Weights of a small transformer language model.
Size: 15 layers, vocabulary 6223.
Architecture: RMSNorm before each block, rotary positions, biases on query, key and value.
Training: 267M tokens, 8136 steps.
MLP neurons of a small language model. Each row is named by its layer, matrix (gate and up: input weights) and neuron, and shows model dimensions 0-255. Each number is 500 + 40 x the weight over its row's rms, rounded and kept within 0 to 999. Numbers have three digits each. A neuron's up and down rows have the sign that makes its largest values positive.
After each neuron's rows, "fires on" lists the tokens most often at its 100 highest values on Wikipedia text that the model never trained on.

L4.gate292:403537549530489485553546472528481490552528510531521463474514435461517508486445434563451490540475516527554484503520526593465518513502446508524426522479441449520534470490475451471453455430469517547516502455489544515476439460470564534543484541493442494517508522541492468482550449530462566554510463502476512510486489422462575496527513406503474474468532420449524497528509562535467537401510475499502555501445499445537440453488504520428482448520537437529524513462469475508579495542540490504480544529473530461453485467503505505581422496489544485511453431509476531451547530452544523460539474534485479517481469480482523592528505516495467568534439499581566488454513465435570480496500514521412476486542506469478492582547500505505498525427548600501415522529525500513535479586581542
L4.up292:431472466486508535521517502430518546427504471485477544486501546531585504538521427500498478530483520491514555476520542476532580542561522489533490555506557486517572432463514478463436527525551470504467552515525511498540457574486551529502557473469435530567540464430491452466506573491519529474431497546457459467502468525514492491488535561507505561479524544469512512491464590531517505564485497538491481510441431534459510447486485593524459478497430571450489415548499533471513507488585514506520558493519483488510540418469520497480530547483491532503434507473503497516495441491596508476542461492582473472537426504473462492440477562453463485495508467526607523494565520509480481541449607435535458502485480477443453523456555486487500494511487518478495478559397507473544523615521564
fires on: ", ", "| ", "% ", "==", "W ", "le"

L3.gate562:530544561487456493495448489513481408558507554484491441524614510498466484457455534450475405471465440452498444542500531454528494471475459538470499497526496551491473416514528446481465517500521581533516535519497480563480546453544493468515582488555504546459417538491510509497541433538474459467470494514464510482514504517512542465503430520553515482461544476594449488475515505539537558447513509534509496527463471504571494538456495515455537459519494456461542529512493535562543513515504414466462522530555474455503490531511550543429444413582565574508478525508505493471542533477477449523504538482463474526526524508554496550471521495488455517482454503578523531544508475510360528534525506580502440539495516655538481485479540474520492491486529474444535502527431472524546421454516510
L3.up562:444465551534489494477412437416464520538458593495542533504535484531482446513474528502466481456545439508561489437460492455505558543556446559563489530523508508560484440511508539447441468475490502533510611507527484505498571523441489565549549480477539519456510458462467484552584501482545548457531488554520434492558504467448591484463514550453531533432592493531454540481467490468413485486506472503536516471485499506520445468564514502492439421497473485581483524529499504472552545516595459490445473528511528509459475515497543521512496546512529534446523461486561520473520539487492486519482497411495485536462475560442599544529515548487442520548433515502483516557478486510545514469469522452441461483613503529566502557463531445495499523489478514512524572458444513553521477525504486
fires on: "'", "\"", "al ", "or ", "out "

L6.gate58:537476511525418555545456489477544434443457448440469474475472408519546515553487478521518552494515558452586477430496495460425499486526427475490501564493547467394479472498530535485558507505488516584481439518564509464455454563542498499563459457547472405570514534463502441515546488503507509472502505484578445505473496520469461499500536519530541499492496526562545506475492493489454509467481492456457464538481449504446480488543558478450616500475464516551443464445520497503546438475487544493507572561497526540568500442464541520515471531581527532509581463471511508527490477474505517493591502508552487531553599467522514464486468538594497539499531435450476530561496457550469476526566496452510562419469486496545493560524461492478510542465510485436503558511505488559541535501500481
L6.up58:508511509520467478473476445419539481533541499449416458455440485514506476525485526475483512493437470462530522581528527520459487561453485482472494499617462495527485551577525465545448516517541489517446497557483452473453435452522433463500504505528542548508496536511495550529509499486496502487510417524489507501548492535483454522447475451543539543532498482553399557427590550461554544527475529425409538427544490470529461438499534530544481462541437511483541404515452475500501485485580469546455528456483519426577465552507498493508515487482507475534496517523520462515475475568511486526440476520578527479511551516499501451500468488479485462511484514506505436473552566479479451510547410549497486456495560568507425465540468596473481474490583487513551520487476499548539504624482494
fires on: "and ", "and", "or ", "und", "purpos", "most "

L9.gate27:509572477552570533472527529473525486466459488501555536518537513508501494483518429483514515484477487520476511524530474536557495452570477482498459542602513431480499558487557484454468473509534479483481516472523543494470498448520436492585541503514475496467484538469537586504504487427512577479433496492514462487517521486506537454472470524465429472443493466456436534451497554451538516495545531491569494487518479555475501537456455476521553517476498533499433393417470469570535554586490452471527440497448413445545577500405516542495500570425553489495457476525411480433477519483421517504449523429538494489524505412554481496494549522531518439564478562467504576484498488571532449454458525465534486565456446551496546467510509478486565479526549455498500525468496507533515435476546518
L9.up27:545453523462486508521500484468536443506420465459517539417507625483514454506488449471517497460437426508541507473535524456537520542431426534441586475410432470472503481497498468572421474544473531470482543474451560499482397484526498552577492535546442430512410497435506530581503602563563515447542530549518506484520509510481507519440491542482469523501420471547488430481459463503480429447445502505469463499496460487499506528525498539495488453484503505543513458481444476528487525490481529499504516444408453495453525500498456469451435513491545536481503476471552525503475438493550509516542481461524458544456540502593466532545482514442527529494554475522524494475455499426491551565505527495543474511448538475489531555479495509569537509581547520534444516491526496563477515523549535
fires on: "- ", "-", "ab", "ed "

L10.gate387:545496517554458501524476492511483430422499521456521471462421496528528512539527428452515526507529510546517465532465525540457398472452513487493475488485432417484538481477554528456518514453524544519455532580461519460467490524506538438543550468505491515461445596483523404497476553480496466510502570516568503493492456581519507505525512469529549519542456461530553548431493508513557441487530484479541539504441547577477472462428573540451522445453479394509481500554490460474502472574485563383531415490447497437510572493581527412450499550490481496485497519494532433525452498484512553493497498547492578514453481469470519490465486564471486465470504516528466506537462545474444461540492507525494514529523457456559439426478509485428486515493527532465509522536488476523449536435437508
L10.up387:496528537451536454498501467450411532432449551498495466469466523475501468571498529501507532473515524488530466487483541538443546485545452501484503573544532430516574496474499475554498497533480519489504489535520441437416491498531473545491517521522455522514557535519506495501517518480472521594466529410467576486543475502513422557509514476518491474470546480499548459519439564505558492477491537527562442507487480455439442575476503541551551472497559504516528531494536454468474490527503522444534471492534439514416530510494481423525488521553447557500566422591420483566495527541461600453440454581599509536519471514497477521545550507475566482466444485493553597472535438574485473460450470558492521494449535478506448433456506478522459571455555519496529471510493525540524470456502490
fires on: "to ", "at ", "West ", "left ", "East ", "near "

L4.gate159:524491438520525412496507463451568472541470453551526619507540481493568491518543560500480572576534442549578501508498521548453531469575538506443509480489591589550434480413456471467554536462545455472531534511530489495510517504440462580509495546496498521510482546483452523488541457542447454505459497504444462462556480510546527517515519548454491468531441513504493563516446431529499540536443546514493551541494490488529487500531462532462547497528538528548480566566515484443486512577515473516510497488451494527522509451464503462570514465475506610520527457497452486466534531532505524508481467487546528544505544465536555512495531598517486500520432465518464460529488558502448459545487550476489472403517509481446447451551468440456501404469479456515437460477527572465561483487518498
L4.up159:434491526539497455511559495490488490499471521488552477493501574444542507580507492517442530529480466543439592570478571625500473511503458459513589498501554512488572426463505546533488527442467376489509485552474527492484502479476478578540555526547508583501519562483487411533513502420449491484487452548488533491546478549502537462508534500499563590510434510526467501544425460443544438512533587518486580428480482496528504515570459581397549490496505550487529532514453531489470489504533467501541458496483489488481475503452534475470422527551588487542498484515475511462503513534577487485478491448522534459474519532510489447532513496519575500494526469531478562532477497475510440479506546509515529571524457494517439459545474498441547422537506476463542455467502504490540471530499476
fires on: "p", "P", "| ", "ac", "af", "("

L3.gate198:462474565474540511521465567512528556478537553496499471482467502511489515422466496463532519568463534505439562553433533400484472486500462482457500489507545454466560470520536490483503486443501524527533472478471497540489534479477521478461491522563519513547444531459461475550511527511450482513512503447521508444465487487467458487481489512474518482533465583488467480503464486497482467495508466478490594506519498471534441446434479447500511486558564550501480530430465493567519532489542456379509455492571568446469494492516548429527452510486495506505457476536463503543500466486494532475489503517533485439528487508475447617411550474482484470542492509498440463500596561539554495351566518506471482448506498521564461560484502497510474562461563574562491362529491473413498519460555522
L3.up198:500480461521445478433494433491487531497470491539522481444475454461541525419504496507509507555492437467447500487460526469519537470497473476452503525472439472466509441376528536558526441438527561558463510479530500461490619522547484506475508538553498539534538546480493495575459545529564521494430411507550473441531499477512500559561474519491494495475432547491433458481484537474534512434533510488553477574542467495486508442513420494528457469530529607485499500539461499506440445508561518458515493516495490474530496470474529523482464502455469543534509528585560551533536416411497492508501466517421485490507521502452500615489483542480527473478472443609555545487491489471565422520537512490544442481515444525567425525497510478485522442475468493441529531486481498504505561449561522
fires on: "disc", "ins", "anc", "in", "orn", "ock"

L11.gate581:530542444469525492486400441490462417515529523516481441542464505462489524504492497511492494481476547452539542447592559498515516497513478426457502489557465467455521528494453480493465455437521545469401528490472438511437437456446480544526610531533518568479492476581507500586499520519547474511417488464541479488457489451432497550490466532515462433500522465543542501515473517487487520466464506509501560479534554458433406469489499457489438506397525477484521516534518478520561500436506463480433380552534493533472460524474468532546446522519444518512443499448519471454486543595505538541495513488479444526487510488482503517437502553579479487470493534551475432494458451533523498525542542448567485480458492493466481472545438477544467475490527570463575540517465513495451531570477453
L11.up581:493483431493454499508469506564529426495453454543455441386424467501506511558474506527534533579500459541414498550541569521517529476461500506459488505602502536463505521533497448529474440476470505462404571443496509485534495514518470532565492519486542461590510423497450503522439537501544549466498533532491449536501434457504540499406471472497459504538492524569524498465522506509505552482381510428525529524536498484462476514537563468503523430440563491561513489507529391566537461506435393538508554510491499540494528440544503514492438458495491554465524484462432508530541482527412484484524493489513508563473484511524487478444572500528513534508509522488476446453473497539521545477531515455522498511508498503504510499469470424487449533523525496487487538468495481563461602556514572
fires on: "the ", "\""

L11.gate91:571488593479559457534473468512523413521447562553514488594555509434485524580502486456557468534520489438483481499473498486513536558544548497518527551502533527508520493586467465518528426525541538549463448473604518481496473437495488535471478563507450550508459483493504508503505584487523464452425538495474515453528541483506422494482484483501494427505544507487563434536472534506532481537484519449515517520459510497525468553421462502428510478388501543474509514504448410558507505507546524519487544475450519502500562522493479531471431555491473500411490592402527517485480492500558557523554510575526500558533522523488469488474555477563506447494529492602474459567504499538482538523481549535528538464449466521470538472522521526456513467515454478459517513475498574453413491552534513
L11.up91:560512494497577465464467503532495523594466522513470484531496547509527501561547423481529456504489385486495482477540533546495472398497496510546508543471523456503532405558511406520482472506494492438492491533445540540433509476563487572589467456515519513553468459523495497540495553495524489440524475536478509505398543527507465481484511547431512440515474510507528518504499524441490525452464489527493496550508501490507536570465479536459589536495493501464574556425513500530505516483533515496548540399421509417503517503567474505533502562558524537532502513484554507484488528486552513541555454519383470520534480508498477421522445508474484542558527496462561493448468414494484483512509474553443560564476483515493529470515449513472523521554526535593452511492437511523552528596539465
fires on: "B", "-", "th "

L2.gate103:535406479508460554485540562483493501543501531516495490431474474523507577484460608559515477499515413531514559508455504507478464531461503519469530460501507493510490480534515491480533538515515450509460518431505516493565492558490503498484477508494514495525537427507510545531441575563508531510420544483513464546375397478481478477495500516493497548559515542507475564506459507457525461503534419452500468480484453489520468568491561491424484532479488626475452467522502492540508480505563490401545448514485478488473583439498506452515478538523480522464516461551559542510530469526433565578490495536508431507514527513485469537495547458432469466539528505475563525510401462515489487471526478491481554510481474464433486500460434480504558528443609535542508436483549443493454503553463414
L2.up103:495489515480488470455522436458535435488472632468553495512486509455458537515490575526483470478487496507562578541501495519468454449444556487500508449522513480501525553494480535501451478488530448509497534450586553478531486532465467447483509448489448513553503505456478535525487548576432507515438537523486408531468446490430468446501529484480515538542491571460445503588476438523483475456466505425491479482478489458513555572520564468503521518559534528469479525504483504514532516533498480492540444480481470433482573530439426475451463478551470541479495422456501495463591475512497567508539502593463478509528440481474498511466573450528499497473499498585520575485467414565491529473530491518457435514512588456487482496482408455507579488423509513549534436550518431462470499499489503
fires on: "anc", "occ", "suf", "ef", "ref", "Cong"

L12.gate173:572586537530447475488487477623499494514527571523508471495523531412447503534537442509475490503497521467506453502487466473464529537478469537555459521492493516505501487476451507437507499522478552526467492496508445548483462495514513458539496530447524519462452475502452523525527551512516523532482484435477488422504538533460477534420448488506511476547540496489453493498539510494478622509531476499516398496546439577579456536566465568521446417520455501472535501493528492469502451525525495466596498467491446561564473465445450555511465501487482515575457499482436594489470513439569500483467450480504441503534497533413547450481598487529557497551459521551491487485432494478501471528449542557478572472490501515480508486436614530477526473515538584486488441516471506463416467481537510
L12.up173:531547482448553506464521463534494419501490539491447512536506530473479529482526577499516509523500470491490559486500515464576421443544504483506514540473511482453519451487550507477559490521575499493540517517502480544401427500580459397508478471541471516507516522507553488516529528536478471556426490493442552502452494524507476566478450531410593460479507489548466499538482501472451552420512518501580447466468524531424465540460408548552473502478584431541496468478470567544441490494462478502483553504498492519503497487522482445475449438464457460520562462401509499445438485511488448517401488520447432472526482499487570449455520518530561472551450515545562430503483478489482482469498419516488424456523431450456455520504463501473492535445547464469505412517487482516523523478505486
fires on: "de", "th ", "De", "ste"

L4.gate445:485552557547475522518542543526534447557555521527478467594498494581434519482434454559499496478463545518436470484503496485481472583497476480475479498527517487568486541519505526512466510470503535524465543465490443530538498526535544435562472467463485505420447507461502520458540534501468459475475516469506487467506521466551429508538578537445496449536496471524510473538589486521432546546405442467457476501468530529552470571459453530513462438464421440511533505551452536514503502484518431510508562455438471530465498535465464526526565503498559513430494490539478458471486448466550533525505450559492506561489542419495441547538546472559463442489427437528502480418451516459501490541461482507493503508430487560500558460458516539581497413442521595519489452534484451504519522529562450
L4.up445:424518474489492548479568547462524481504504509502518494538535547588522482485495495443403490556463526457469557493474450525492549514472450469505507420519525545475476446612486474481542483547508488529446441537479539501517529493504484478565454536532493510461427443528559499509482435487453566437487466479451553456472541478550403541448475458465489514508471541558480494471499446489507509487502473531543496504490491500488450511495508520493506575453518598527496522494517470496464468492486541568530579503473451496487447467403510514501512528529520496490560461493473473541490477543512539455554477525524480557479464426457558522476549494513518552442507482469499573517417459586572492495494383519455531463528531505471534516420529470511410548543622510479456528504521451529529486578535584
fires on: "of ", "were ", "ong ", "are ", "-", "most "

L10.gate637:513481461464616522490511508528537513542469562498501506580449537477462561460451475551524493545495529444516500495541481445518495499541489521496516610533517434572572475487533490488444541533488560512465458519477556511485514447506486515573477465577514548575444433467448475451569478483504487403500498557482459525429586463485554397509522565482501419576477532515462485530488556444544493533477545571439560513449506527483494531485569534513530544473469504506542471520587493491535510455528485507580478586475499466549517556475510457450526478496474548472499554485543464448493544580532566484490540476547519545509563498554432531543483531581476530443488475463501531477463512519497502481467477484497483520476516569502513468456515505518499483471477565504578522506527556475505570548529472
L10.up637:549465459501501496483522471557445473497547547495512523452495538540542479523534473506518549563495506488563594479489556538453501498580492531522481505515538479539547537537578468526568465464573451513504548505511564518484503426546443444517414447487543458552481486483493549555498525508483589451522547476502521501434520512464501548538515475518456539555482438577511440545483501461457513532490534518469537461489580531448533463426495532535518544566513521556468570570467488497546534546542545528480547503444536405494522486517444483456522470516475519504513531538460555481516516469516606527482469488564477467492510526462489494508536429523528507553451546489521497503428480556520532456435427528555562481492448472545555491489526514434584588490487500611545447497495528446438538518524479
fires on: "B", "D", "umb", "- "

L3.gate141:590485495492517563528492427474531457561559524463461460477413508541467425498513453520497443508455473482464421467445532473496444424454497522550534487540575567453494499474596521481443456549482495537506446456550495535456539457506511495435541512524474497491428513530496526449613527532499458476555531557469477451507513489573503495610455515574525553466510486517499511542468497490467476515517370488535550502467397516454492534489466539464518511477500454514504566460540509453459520527539475462475477480430450463514515510484438560438438513507533523579484511489555486481547494523489515493536462485527534531506564506553547502502502541468529482523525480463541498556607506503452446567555531514571534508490477493460498554458491502529493475423495479552552521491462548539518509488562458
L3.up141:435499569518480440479475427516555507440492529481491481467499508557461562545516507481466490592491466482561565487525495491484426479527482525501514487550457497552513444464483507488496477463550498603547409507458546489519541487506495502557583556574520433500495528501485522465531471508553507491484541555483548487590411469424502590575533491520461552507561431493461477522557486487475501501502552501518594555534480520474527502507553571516497529465565482515459485517529563472479514543573491520470444490545480441564555496424536549456475493511527489453508539464486574464489545495503494501518503499487581425499512522465536525491503443413449476491469454514497452523545560479462494543473473439481604512587482519506454474549502500499459479481506529468559560543494474479518569512530404
fires on: "or ", "\"", "end", "most ", "and ", "and"

L6.gate490:557468536534622470507485552463512496555480588535497502448514440455473489593567471511541487487501531547505541505534484425563523435567564555459523476499498460536510541562436489460499487483561475554490552451535470473472502413458451520487554464486511543522569462513533505525503531488483429512479572492548430498493511478528492535548506491497440489478493563527485482483509444535534488522496540545507545452491598504541483480475479532512510516506482528562543485431469568421464395530533520516548512480456514553520515575535564581449554494505485490494417565513503539465464510471477563498496497483528559485486492477479453521500470553511493495513546531514473534560482601504415454495512522537518506487485538516482538394496485524376555519464492536476495510505555475500429549464482452
L6.up490:448527477501449427501469444471446512480526460494455526459515521463538488572528531485452491516482541475541468437475477490512492519444496580486500556524490546499530449510444533558503553523468553556542509468441502451445555475499570531529518527465517580566549424569528444535423559629480548452470425518577564464505470482508516522485449567515504529471483484456534500527456524527488498530454524517485481490530541486484509493472491479496496463510534579558514522433456506486388483531447483450464542521527461447514517506515486555547480573552500482575400488463458503491495570479501526433516501532475437423529403462502476445439543516527540431471534484546505524468515452563479480549542535462505516556409566550479490490538526480499479463444496482531501485501502453487565467503472481
fires on: "that ", "-", "by ", "each ", ".", ": "

L11.gate499:503447519507408496518513465552517496505527542512465497491468482457493498529488483512541483517475481414535463512532495501472459538479485592480480504511565470448514544433508484490491565477452493558456527510538403537567504517521532425466545561515534430487515516467515540549510518533578507488409513521491459484452515425476494472489478518475549509529515461548459456591520513487557510533511408508454508605580530513536550569535509527457545513520473517578534439461578479513447464516534491513473437499464556539460523439434451530467529525493521493475487503481494468527559525465416505506465480483473503489484585563448459455584494422496528539539538434479545482577483476542483422494540477426519532521511566512559473490482536530513528464475471541394552518565496529473425492496558469
L11.up499:487459502530533484465527520529521489552511504523494525527446427469463587558471520413544468467561480439550522498518483478544470517551455488539525467444508476571500506418560553487559530475434476528499502507502475531553494415454510458493494488545475452510522504524467483523504499508471554516477481602492473514497497548468468516578535420520511509483620467467525477487476457495515462467482474521480528548523453520432552523479494524442563481567536406551469509463556537559560502551491457547518508477453516528542558509489447493448471494427510536486471490501459434577458419588558542566569494552577537506481448490450451531502459498572558525569498507453542430497423535524520471543491495489444476513579495464454515496470494484473484454474454485455507544542438470493574480500460536
fires on: "most ", "more ", "and ", ", ", "very "

L10.gate19:546490543511445461448498513468425537509444442477535484486571418424453486492532432491471479574492534462477550463482456444535510495520567549512494532413492555543445497459546478476475493514505544520549426487502532582517480513552498564490472511501502414510477540547453509446521561480432446538576528459499451556477511520480511552460430485431555473403503537554507517470574467498548425534541466499513513475515485465507487511411459523405505487514563443509465504517554437506522484477560529538449470554557453554574535461456491591470470498517471517496471484506477569517465556479468556428486441503530543540506487464541506513478534522435472538511482517450506483455499474489518527523422455419541503542437499475497548487571503485534533465501444493482512431485496535473453498523483449
L10.up19:567526493475563536498503495485487516536529466548456491503469488495505467484461494505499537523487497520491554560480488467452541488508486513509460507472460486423491545524543529557466434468513576556581483471503529446503488489582578461490471487451596492517505514470602464504480541567489514423479536454467506487453462522517517434481486470516504518565477518505513528486487439494489485471485470527438542508520537523476548461503517511510474467578485447506476411576450425533549399506479535548579538476488533564501534484405537481518472521492506511503459507444508482535449525617410531477481513504505488459464520508574531535611427499502529497460455544499472503510602539507550481495481419558607610535478462451498533495476513455504533429553515483494514471530532519490421554509469502
fires on: "had ", "of ", "has ", "have ", "es ", "on "

L9.gate518:544509532514512475448477467493533543549510465490463583486398517527458522488558460460471551506494494533511525483538487597501536516441511513470506565520482493512505460555486450525486605516485546552454512499463468541472507464484456471566576464427503463486487446548412491587511523457513513509520463437517470478449468535534476488438493434537556512567533554507492504546499545410479470486491492456528492501496572537548419499502480480519438505498542598504484504508531574491445515450530582484479568544534500517531506491498456437518392521522500461544498579563436506562447467535572455485507486491444431471511545454483463467436483430520505525499518505516515513457451488485577509445496500454565490458423500537482499541586478543482457436517506464528524576499557492549499458477473523
L9.up518:430513527490513527523490595491500513493520486508517542470478455474562490537522480486558503582590511474493495486510493579548499510581533465535439469479522508543536455512443477514494584488499542563456548517498459474454552448502540519472516479589484481569504476535516364510548545482534506505453524465521564448484454440485484484482451453517488537512505496464479553522481446468543487467473509434525528567548477541508519537462656478501398472524559514601525487432474500492524480505497508501454566458489480442537466489432541554493477455467511473518454545458450478566482473512450503484584502532511516526542558491513429491456521458524419520490522436532474451463510512567459513401539471482490511516446456516404483435484528536545483522498445515459494486454487518514518543492490525
fires on: "the ", "-", "and ", "ly "

L10.gate26:455553531502470581402505457480485453527514500466511523498455469516372585529535609463469497491485440559544523453419509431441454469497476499477570476561491555467492503556421433600600473549563531550525523495522480496481457436480492460485479525536530490462441499442471554539531524432428498556512473627490538516510499516482538523532491453466495528461458583542485537467452483448480567473524524492483512547488493465506552494522474468499559551527541513498455479483489545449495508478559499531507473527484555510496570506467450462544529507496548464517493458481557441498497481580548529524476550495522560581464493469500542526548527487491595457492504448470446546518510505492551454580500516525466549471539538523466556492535500479513536496461486530491477510457483500462458502478541484
L10.up26:481477525490522608436500481459520550498481514461523520452475525448467528555496497488560531454499547543463557486486575480510597578544463432486510517512464522419574479571472493575531478529518503574563554457543479525538469453455498485479534504530519502447476548584435524561512516467432530471580537509520508486475498507562544515555454519554552538504488498500501552495537506464474513526500481548530499470491496424521567485511510537518514513556569502504494585548457484549489470413539544565438516401471476496465564481490445431452523517567507500526542520499509553470569504525544516476492477518520447480512474619488536481509455445501542440513469532492463472511466518545516477561498404490550536509439548527470451549555466498500513441514490503457461528543449489552481475472588509
fires on: "| ", "coun", "por", "Af", "Por", "("

L6.gate154:506544526524448462440501447500485490533420520528525553548455446501503463563560480463484507533476515467511459482487463469540508515495414501483494522477532460567492594496443490462500552531477532494458462479490522553496450499526595537458503558456547468436465496506448496529508446524502461500496463528506491492487513543478543439482634550406466469542434462456541541513547483452488437453466513473549559494485580495531479467498455474458436479483488520496463453503543535509466452566487534460549571441504552472434395542483453477426542506499552575457540508486484537518506430485530609481470488495619506521487491468536520548500534564501511516560494479516501535526565505521564497492527480490507546521516484475413482591481504545484517479482488579476488478477527523516453423478569533
L6.up154:509549455460485510510509499488436495491409527527520543571474497585533521515510492452533516482498489440453503489488449438538461509477426496533503551441509464498535539464429500441486484551460509535413524503537512517518482506535614545469490520462484480512493471488437515509571475484528432494438409501523510506505544412418546485507574510495419468464518475423501551472463502470455452454460510504492528541445487524561432462544507462511461516459496499517455454489527539492486498535467495452555502480487552455455439556450487500441528500520568589528512542487476448490594487449527535448503470417542521588507470450574545528495512550555479455478502432524479499542512503518497509479573545481559544532503492446483467547481541523483512489403497576463503533504446512601484442522506571
fires on: "==", "\n", "| ", "\n\n"

L3.gate295:516550473486522529514576498492478487549569515509486527486472500487510454514471399474442549520495491417517496516513552518509449583561525474496465492493463508531540528487556479526438483568513476512575490515588479550517513479508436437558526624510513440446490560507504495572468499442483512480494503451505517524483510520564493480608550534477520510448494456478469506466540436535503536488507548498470570442489517487586418506531453556579451495475454530466516467511452463496508441450533453481464464475469465514485490479467523449506513481526542523449472481424513498554504498489548563455519507598533513497517496502496521440520397482551553480454534547481490456502453490404519495492440478475598539496487508487440484427453505524529491455413501444474436508554541514497487619498531484
L3.up295:504508522541496492444587513535494515469533542523542510470473481462532508521498465541484601553525528473450481512467460558450534526464514474485484458573562540514545397547450518463515540487488472508534528508454491505485533462537450469508532432568587499544483464505580490567435500465477527525535478451528569468496552520458508519484516474520526480578459516460622503451429515485518524468499543463491594481516552477480478544442523427494506420467489481514537466442436454546452494545454593495447546468480498596507498429544534511544441488492463531487385559539492542514558521480462562540450485524575488498499457537440540472406542505493528469511532532502501533486494461504516552467471489478490488499498581449454545488496493538504554478536510531528493505529561423482547542514552517
fires on: "-", "would ", "of ", "re", "were "

L6.gate19:516514489506438471590482436421467507469466490524518552395508495500542388453482563468495486493582545422585528465561514508514539500579529457476486457474468470491458464533529518524434520553490468560517452482539433505456554542581482491486450523484537500460457453445454515491456566575480483475526523483534528495469538514521545533510501545534507475477510482588565508570458516532544523530537492461483500534535533490523508529528560477493438513506522493451539466475531506490509522481490514593487557543471545523501504507513487496553415449513531559529449476524472544440451515512571475444611569516470519542468511474502593536511551444478478512497450476587498554508505476520474510465474541446511447451464492520427561476458478485521586452436492515502423473546480518499490520560485462
L6.up19:498488433502512527515536511571483567475513529542490480477534495510459461536495454515437512494495553431504518473491532472485599508513577497416455512536520505541543478527508445471492523481469520497561488488538389428473552489495440487502479485494449406487501510398445482474532515551503522509493521525599557515439550468483552533516566529497438498409474532554483440539469533466506506622502442429471467471451494447538492500538461528470459522507482550516559456554486567463512473523458477465477601454479544497508483485495506466506453377551546505512436503549493458512457546492549500455510526524477514475511596540437499490513498455532498467494482455538502496426537450430501465493480532537533474554487406511478532473440443465500505480536511525401480523509477474482509479467546565
fires on: "had ", "-", "have ", "than "

L3.gate163:479536534502545463484505445544480500491544490478515504515490465451468514580498578525546509518437520481492472488601518504465484523495543500510392500515486504499511495519543466520486514520507544517425505492539462447482573532421519476573492553544468487495526556424523506464534558514416551550557502520443470555461528533516494468571426479527480447481463496563452457422508486483479458453476496498498459503466554448487530526455551516534530483512515498487468541562537447493533487480498481561501494435467496458461509545555476405529463469525557573545567474556470528497518418569442592472483490478529555475517535510489494471526413505516477489429551517533481546489428507600389484475475489475541520456507508510529572499478517497472582491510493511494488456404496382574500497448505509
L3.up163:510576453495533453508487486531473473516531437472487505543547453477473501467480560410464517423495493541508480430560518481545516574452498478458438460522525475514555444450484520530502465473495494521443494533509511485503561515421424526536465562548449473491536542419544479523461550448522563526509478546456542466438560494487487546499425534542462510531436486531504484486531470519519447470559517512481423447535500485502429589458565491506491464508519517482504513511607466489538505461480506478540493357452529517472533511518433497536489519496515492601598487494508563472475486539524544459479490514488576519500486393505464402535484468514520470499506509533509563504520445543517486488551467496528479486509508432485486467431551423486589527457541524538492506521455469490523452465588482
fires on: "New ", "West ", "Pr", "aily ", "East ", "Last "

L4.gate557:500487486439534440529543476576546488509421479523495445526467447443424516456484509483503515492469448441587546474467509478567541485578477529490511451501484461504488435531511525482510478453504491460531534503559487506486476428513508438549465535421439476587473431490541528555486471504472531541515463435538547518504522564501444481420556520554479476509503479461483427543455557486546572506520533502494525468457458488490462480372506508491493520516520523406503472502478518457487528521471527401544530431574519527530498473504488435461471473510497565482486521548375555439526449492480471560541527511504512490489535455436479446520505488522515545484561449521465527531529489534420555470548526452574538523443475536482487508531556530451545435447525550474488571537506530452546488484493461
L4.up557:464481420453607468552498538573497459549440452510425495491459513460419567536580526527532479527512457466485508441506534489538543494564507560442491464477510483464560521524578502428533499480506495464512500487525571542435517447479475508467483530471501504567509454532492571525539479497482524526492565419509515467486482486549490498409537616502508480530542497478404478557472493444561518511522476464490483535444507572487551463435459471474514537491511552435589502527520495475525531468511531441559526506478594543535489496527501486530458531480482491480475482535445463448609494458526491533570501517540483572553437454424456481487493496515518462519514503512452514481441452469455485450488517465571500505548488498544494551534501532500549512529541527453402510541484543479424510551465524
fires on: "th ", "st ", "rd ", "nd "

L10.gate21:529509524496504552500503490424501432545477504489390522471492491511500489397516542521474464432498521508489499418540552512419488489476590515468492486549459507561502539535517531576488549590533477520523425563456526541451457569483512502432471508497496553509479525514452559499494504529480443492522450575446515589517486517509520401487557472442468553454501421518459518526417541524573536523488472548489495446489482539532538536473517461449583519502562462477529508510493491518483483512531544501482547405577484511536511475483489477493513471552553502532496436559475494463479441499487523453485527513566501550529479570496472487484493537536501433529477520489471579501495559497477438537500531449550523483512450485465634489502553516531551521467417532482497486518441492501494545525391520
L10.up21:548483447519565513594527446482488512481521516475565497432448476504471472526498472421547524521504510481528549564482475563506511521496519507505370440493465464513548492550447438459455438535517479622514489508497432458460503528475554451406567552439476411550493524505457512513450495484540438454566537417518469538474468505509495572550490476487474448478494516528510453474571453570464537525472453536511488532479472471510462510522436568511479517516429498514485506601514467556561439553456531517524555535450463428587515518441518503502465498448502502540513554522474482485470515471475516524530490487483529492520510539527556537523508436490475516531537516508444520533548462496483472409529489544494546526612445522414474494524536502463518484479482534507524445565487507477486446528542519
fires on: "has ", "had ", "not ", "have ", "was ", "with "